Part of a small language model's weights.
Training: a variant of Muon for these matrices, 5062 steps.
MLP neurons of a small language model. Each row is named by its layer, matrix (up: input weights) and neuron, and shows model dimensions 176-271. Each number is 200 + 40 x the weight over its row's rms, rounded and kept within 0 to 999.
After each neuron's rows, "fires in" lists the words (lower case) most often at its 100 highest values on Wikipedia text that the model never trained on. A number after a token or word is its count.

L2.up889,239,254,188,263,166,193,255,162,259,159,210,221,169,277,162,176,192,161,166,200,226,173,224,258,159,192,114,136,281,184,183,180,261,64,189,166,209,208,144,236,126,238,175,180,131,180,202,167,226,185,183,139,233,164,210,183,139,191,201,175,195,258,178,181,115,163,192,263,264,175,155,158,205,216,217,201,286,189,224,150,217,136,173,213,279,216,205,212,280,190,251,218,223,221,157,255
fires in: "1" 82

L8.up354,229,193,181,223,185,196,161,262,219,237,211,190,229,156,159,220,224,206,156,197,189,193,238,207,317,154,188,134,189,213,175,235,290,225,195,249,219,192,236,148,208,187,153,232,196,210,238,231,174,238,211,151,283,109,196,186,162,263,254,227,150,232,199,154,248,177,238,255,172,160,228,275,238,194,199,246,143,178,141,206,143,189,178,263,131,215,211,219,247,291,262,217,232,193,171,214
fires in: "as" 21, "both" 19, "north" 14, "south" 9, "west" 4

L9.up1134,143,137,179,266,238,230,163,235,137,228,258,284,248,153,237,236,99,155,214,114,186,242,215,207,224,208,190,223,249,184,187,242,190,200,165,183,185,207,186,215,217,239,121,218,123,148,189,187,135,254,193,196,196,146,202,237,207,162,180,176,239,139,249,143,177,240,185,170,141,219,224,247,173,213,236,200,192,190,244,194,131,284,235,225,171,208,182,186,264,186,235,166,271,202,185,221
fires in: "the" 22, "and" 18, "a" 6, "s" 4

L2.up1435,168,181,282,153,196,180,250,252,123,224,184,250,245,219,213,195,245,205,183,227,182,167,212,210,244,193,138,251,184,175,168,196,243,175,188,147,167,196,253,166,201,210,221,223,201,133,206,206,180,239,263,144,173,298,223,185,123,158,215,241,193,197,136,179,147,200,204,154,169,223,173,196,183,253,195,226,224,201,253,233,280,177,198,247,236,215,274,186,181,204,242,232,140,191,290,222
fires in: "own" 22, "s" 14, "second" 7, "third" 6, "sister" 6, "one" 6

L9.up1667,206,137,228,171,142,181,224,233,140,159,299,196,223,242,120,181,227,168,286,237,130,165,150,256,165,226,218,149,184,214,183,198,226,227,203,188,188,199,137,176,111,168,200,268,194,142,168,147,212,196,244,214,205,237,166,197,195,180,146,220,238,108,175,230,148,157,190,92,191,209,179,189,190,220,204,150,229,260,162,185,230,158,230,148,223,258,207,259,271,216,197,254,225,243,175,171
fires in: "in" 36, "at" 35, "based" 4

L9.up1536,183,184,241,262,160,219,239,97,269,176,233,264,168,211,285,189,172,165,157,180,114,262,185,236,277,178,177,201,190,205,205,161,210,162,208,184,224,137,188,238,167,200,199,221,256,223,196,172,188,238,266,159,175,179,128,197,269,175,165,243,149,131,175,200,133,193,180,115,181,216,107,139,181,173,194,179,176,217,226,238,216,161,216,209,228,218,188,284,140,232,199,193,158,203,222,68
fires in: "at" 72

L9.up1911,241,152,232,199,143,247,207,251,200,223,285,176,149,216,266,210,191,262,94,130,190,235,236,252,252,158,161,205,226,178,253,108,194,176,192,248,216,214,159,171,202,163,207,229,179,181,208,214,144,208,247,202,167,185,247,206,147,190,289,185,216,214,248,169,192,196,222,187,167,222,278,204,256,205,203,260,96,289,193,168,183,194,266,190,193,183,154,214,183,208,173,163,225,213,167,216
fires in: "there" 21, "they" 12, "s" 7, "these" 6, "which" 6, "of" 5

L2.up1474,252,213,162,170,255,253,206,244,212,129,245,158,175,218,113,251,162,245,164,149,168,212,183,244,224,143,122,231,200,178,229,198,211,180,235,180,184,233,203,178,154,217,174,177,218,218,204,213,208,285,180,131,162,261,193,157,288,212,253,172,182,192,235,148,237,165,197,170,145,156,230,209,198,186,215,231,98,225,303,232,197,217,226,175,279,219,257,186,212,200,262,89,223,289,220,171
fires in: "this" 22, "such" 21, "these" 14, "those" 10, "what" 7, "others" 4

L8.up1628,233,188,161,163,226,177,235,160,231,201,257,227,177,256,187,228,224,180,243,246,163,186,250,239,175,192,193,155,180,176,166,161,224,204,184,178,186,224,258,231,224,217,237,236,240,226,230,159,187,131,277,172,180,215,291,256,121,278,267,181,228,116,159,185,208,219,127,191,226,122,206,263,218,179,223,218,188,193,163,195,242,160,216,99,194,232,220,119,206,269,222,262,218,170,229,160
fires in: "2" 30, "3" 16, "4" 6, "18" 5

L8.up1199,201,173,190,202,183,162,200,92,243,175,176,176,211,129,166,156,251,194,248,177,130,271,143,222,241,130,234,194,228,223,178,194,229,136,114,191,193,213,190,209,178,216,263,219,179,203,182,228,216,247,193,204,202,188,207,150,190,187,166,121,197,242,232,181,179,194,197,162,164,291,203,79,166,242,173,180,246,149,251,236,231,148,166,214,172,239,200,214,155,155,160,207,283,172,205,179
fires in: "a" 61

L8.up674,211,172,206,163,219,249,100,215,237,221,182,251,87,236,230,229,223,149,246,189,215,197,252,186,191,201,178,202,244,199,184,189,216,150,138,180,173,218,236,267,108,183,141,185,157,297,180,225,115,197,168,188,286,240,198,239,205,271,205,187,272,245,227,220,225,183,177,155,169,206,180,139,218,236,243,177,150,177,212,231,166,147,194,228,198,204,195,206,233,214,177,232,223,136,210,211
fires in: "second" 28, "first" 23, "third" 13, "fourth" 8, "last" 7

L2.up1087,240,223,189,271,248,185,187,249,231,232,192,243,188,212,185,221,194,235,213,166,173,276,205,225,160,237,194,232,238,233,180,184,167,185,131,135,216,224,208,161,207,179,195,139,192,153,172,179,239,213,202,215,181,175,116,245,196,202,260,276,273,203,154,132,214,128,209,179,229,226,188,217,124,215,185,217,194,223,174,239,166,109,100,138,196,237,259,270,155,193,235,215,238,167,225,190
fires in: "that" 30, "part" 11, "district" 6, "takealot" 6

L2.up1769,200,206,173,212,193,288,160,215,177,311,180,306,217,282,255,216,238,236,219,180,193,208,183,134,142,137,108,203,269,198,186,166,259,253,187,240,193,219,245,157,176,211,166,119,250,203,207,214,184,222,227,202,273,218,188,110,235,178,252,195,161,152,147,166,194,210,165,173,170,190,238,172,167,244,202,223,170,239,249,160,225,210,186,196,250,184,160,202,175,237,203,223,276,215,204,192
fires in: "other" 16, "all" 13, "different" 11, "main" 9, "south" 9, "the" 9

L2.up903,231,212,242,168,171,256,236,157,169,202,164,187,225,244,128,201,283,279,200,267,188,240,217,171,288,221,147,216,158,224,164,222,232,215,187,219,212,152,178,224,249,148,193,234,151,164,250,233,220,184,164,224,193,122,190,207,183,157,200,217,190,267,169,164,212,147,185,139,150,185,142,139,150,149,192,176,215,270,270,205,195,247,244,123,247,166,181,177,218,231,270,237,158,215,195,191
fires in: "children" 16, "son" 15, "father" 12, "sons" 4, "brothers" 4

L2.up1707,221,215,190,177,175,149,133,161,187,229,271,252,210,193,145,268,137,213,145,184,185,253,255,63,261,272,190,145,141,246,252,178,202,255,197,199,246,176,280,244,155,207,215,183,149,230,179,175,175,133,193,154,191,245,272,133,206,260,178,215,231,249,213,190,208,237,204,199,195,144,209,180,239,216,233,151,154,208,183,169,189,169,129,169,195,189,161,208,236,296,222,153,150,197,232,258
fires in: "of" 22, "other" 16, "various" 8, "all" 8, "between" 7

L8.up1089,188,175,212,291,218,136,163,276,227,154,211,241,230,237,161,220,224,228,157,229,236,222,200,134,155,223,191,230,215,108,173,131,178,140,268,196,263,214,172,261,178,193,217,175,234,179,222,177,208,280,225,223,278,203,243,103,153,216,159,135,222,228,256,248,249,170,228,226,259,92,243,178,196,186,142,180,176,235,279,255,162,216,213,210,144,175,205,219,199,289,216,236,212,233,209,198
fires in: "as" 23, "with" 19, "of" 13

L9.up770,271,146,204,164,206,266,251,273,222,187,195,162,225,219,183,199,223,224,146,218,113,165,186,158,197,210,166,227,168,236,243,261,253,195,193,188,187,148,170,202,165,258,166,221,193,203,219,195,172,177,215,131,220,189,211,219,164,181,346,219,303,99,246,174,198,163,196,215,205,191,168,250,252,222,233,197,202,198,223,180,133,185,176,192,154,198,193,217,218,192,232,179,153,270,252,237
fires in: "however" 20, "said" 7, "but" 7, "stated" 6, "saying" 6, "believed" 4

L2.up1313,125,173,192,196,253,192,256,171,219,212,201,164,213,228,228,220,298,236,280,161,218,214,214,187,175,264,233,177,145,180,253,196,203,170,162,258,256,267,200,201,163,139,228,213,248,248,185,216,197,192,194,203,189,177,269,240,251,173,217,232,207,301,155,122,227,154,177,189,208,174,243,177,225,152,178,241,210,212,198,211,173,250,153,151,215,256,167,118,222,169,193,170,230,223,201,145
fires in: "0" 61, "1" 9, "2" 7